Part of a small language model's weights.
Size: width 192, 6 heads of 32 (2 for keys and values).
Architecture: biases, tied embeddings.
Training: a variant of Adam for these matrices, 9485 steps.
MLP neurons of a small language model. Each row is named by its layer, matrix (down: output weights) and neuron, and shows model dimensions 32-127. Each number is 128 + 32 x the weight over its row's rms, rounded and kept within 0 to 255. Numbers have three digits each.
A block is one neuron, or neurons of one layer that tend to fire together. After each block is what it responds to, as a language model described it from the Wikipedia text at the highest values.

L9.down166:122124118135130147084104139112124090096162122152078113094103148157104154072134088077150093059148108092090152131148157124111130149107061087152123075154104163144134139156135158083079121151154184183132122135142142145149178080149129082174129086127137193101121123123182113150146135117091135110
L9.down345:087123121145140197140149126097143131177085154100097116101155118124048138107140053135147134104135130069134148134097106136166101166110127100109127143058177124141069112144153147053113133096155177137165113088100072099160156129104139119158132136103143107097143095125118144119189168128157124112
L9.down557:129077175151156057172115115122085145134125134190138139119105150115132060127129124152140110039083151064124135104119119081093145126097105092107175217155162136110136142120163156095127130142142173191158119104141122157102195116149108123172116083166053168144146093127184144130105133093146166136
L9.down715:122106168099124160091139122138099121108141078158119082157181116135130126172076144121150142132162121193099106164148148108148153089133116044130147134213161110173119091138094108147123085171135086123149066100108134128120080137177138124076141098169174078189103117186160124210079110141109150042
Determiners and relative words right after a preposition, as in at that time, in which, in some cases, plus the word-pieces very/ever/here inside Everything, Severus and everywhere.

L9.down53:173117136159129123101108104154075159178125155110152158129069144145127126132101134134112118212051101146104161144153137121107143131075120119114092202150121084132141113137140210103130121122136135172102152097195167115070132137174134093114103176162073118053146180157118145073143135118118090158
L9.down477:113076139187121083130121115046089131193159149120048097111126113145189090176089135085092099155132097162150189138103115162071089098157182138172134182090112082169158200129077150154159156107151072121117091175181156095129089201142097112052118097140095087120126119122093170104170141155077142130
L9.down490:136128104183152129132147103174090146141127156086092099148132148219136129140110113120119130129106182109102124162098104095031108103138159067111123176144123143143120164163141128116141145121143115123059126141143145112069100133149140079150097105114065123078122147105087100063158127125071180159
L9.down744:119189135117141155136162170147043169112139140143166116185147132116097101171050141117143111162116123220098138118160090100128129147143171059123130134188083084149126133121128192099134108167138106107128118134109169149113116131142120130112127131080103067089149129133142174057121149109108104177
Digit groups in the middle of a number, right after a decimal point, degree sign, currency symbol or foot value, e.g. 120.'50'6389°W, 28.'71'%, $'46' million.

L12.down17:156150132102052139127131124110143119140134132109087091098098106194092136107199083136177053168168107107085169176133121151159099150163118092118117139132092083129169079119104113123077096115128201147217152139102200133130134173101087114117107137121135081157108110141105156081146131170120174056
L12.down641:098122155125255113135143107115116117147081056144139143132094150135079152070154113107100089159100123061132079108173146143137121156092163059139138107138113118166160147138157129110140183110135123076131111061113128127101148174142165153129104111084129152134176113148118066130127153127090127136
Words that begin a new subordinate or coordinate clause, mostly "that" after reporting or belief verbs (stated that, said that, reported that), also which, but, where, while, although.

L12.down52:205102130119155096128116092128117138155076092107136120062163140167191078140110116119093031166149099133201148111110131142115152151118031167107126159091103132130170119180131137111104149135140050156091125194190101121153112109100104131065141054095119124197133122122152109153141145195107143141
L12.down422:173120092205057135133155182165108087142105105106102139188138128137178098142115130131093050110117079122144109113077097101139132137145116186168107129121162175144187118109144161095158197167172077159175133151147089132129150117171109107078140106137093074131119147174076071138100159167117167100
Digits and decimal points inside numbers in tables, infoboxes and stat lists, such as 47.5, −34.26%, 528.3; also "qu" in frequent.

L6.down109:167158086160130093167094218132102180104148145155202116136134144116158087129125164164141110123129106127137119127159120141110104186162135095118119065143146190090127146103142084192087118112103099138096165148133124118128126131179129124108159101134131144153133145093142137160133056143000121109
L6.down215:163148111145151108163154143090157098078137131115156108195081106062095190165109184121146149142086055078170195166114062172138123164156072111128118139124127098159141114140111136200113110095091177132141102152132109104139111147136153154134124133066098068163158167113106164161118136187075086131
L6.down219:206087133102180110139152127094135084107115108151119138122101106075146095161144139103114075132171154156134162078144152144078118185135116132145094194181162118106176128109122104130071172142158091164098184130107122114160156146208119121135106099141103105132125165118208141144134116130134080079
L6.down447:166048161134144099121124094132114120098108122143098136126087122109175089160093138128069039130130099164107157128145055172095126130096147105118113151085134178136136176124107111118099105079174148162153101116176124104101191097164121149139118134108062133200160128143136147116062154120074199102
L6.down543:180109125121181120057125133125086101165150163161156107142131152172103138177087193104119133170085161116149086132153116150114122120172113070127130139175119138214113170153127170087111126176113065062079086116127138115075130181145125054119146096207125109155111093096166123080116082131096088188
L6.down655:107121099176159130138106106070179069089148114177103154156140140126130150136137162097153162125113144092101145157131144085148163130124195067123157194172078149172125164140147145148127141168116122102182140188116128134192121143166142138121112077160125094100145090150182100160145112084120092106
L6.down725:127125151152140137183179104112152153114096095147128132236148158116080053223166066106145132112077122094116085105131077069154114130155098123116150095126168144124103203155164122078148114125138147050124116164134139176143128119102168133136108146123175107083194093130125142052161104111157136167
L6.down741:206078106128151117120156110125162125101150127133023111146156117113188121143062138110134136080128115168154140150129144100137126206098108098153065143147110135114164147159134179125106151094127161110158125139138137054127159115173153159137128160106105082157139174136175107115130148124076083164
Decimal points and trailing digit pieces inside numbers in tables and parentheses, e.g. 2.53, 9.8 in, years (1939–2019).

L6.down147:152133112132130094129121183172165120083148123186156115094121096122110169119099134099130118126164088148158124057123138137127134102127164096137119108183071116166115112140093117105123103188090126173089123086093126154083059143169126074123094069158103162213106134154139123153129142126141132057
L6.down160:206140150148134107136138129053086116099131134154149138066121088087099140098077126152140110203039085225113098090165161134135124135128140140133152077138121160125148133144195091116149129130121086115111099137093178098120106128161137154192128145111098195080119111067077106089172092138155073188
L6.down163:081096135106153161162145105120104057130123102156131123154168123104144138145198163155140128101133145206165156119162130160199118151154106117133109179177131098147125127085121119150141088098114126182112066143162100052118035117123166123127107106168115064096053125181130043128115135120135145101
L6.down278:085128150083161136095122091129152184192120052130118119149141085131162108100125083068166141122108169076105120165125135125092107110124108088121105170129127159158182128091056098092179116105183207157088098128118112104086106181163113070174108118170167075123134127151114158175117146141181120186
L6.down437:150097153121148097077148095167095129140138164181147131133132090078084114166096143168118137187144034075145140100122106154060139076140143108133156080102110188080118094119124158138142133128113138146124125110138147144086144161095174062137090130107191105158068142125101124072088162124125134068
L6.down554:110069135143164071124129144137116137087150142143078115078102114133097087071114106126197111081180119118171098073127056167091155120087102070134150124127090159126139167149105093047127088119110161150115155087129129174062131156116079092149129077164174122137044138157134136150115143129165163130
L6.down666:087124167156153049162164165128079103068136115130141103128176103068152104178133095184172138102110143120134061136152080138110128100133098098117140173085126185136103108108140070083125131133178197167106114131125107131069079134138108080179132085130163145163051162134109071077074161124179163151
L6.down763:135076095087146101193133219151204118128109150076101118131117128122071162088119127112149177119089174096107117110172082135119138150120136104119128178141153099099090073125117102114128110154114161136140133122120124086073171085157127052150156100128181139204092179148151158139166166129213116088
Words that open a subordinate or following clause: relative, complement and fused pronouns such as that, which, what (of what is now), it, there. The word-piece way also fires, as in Away and Ordway.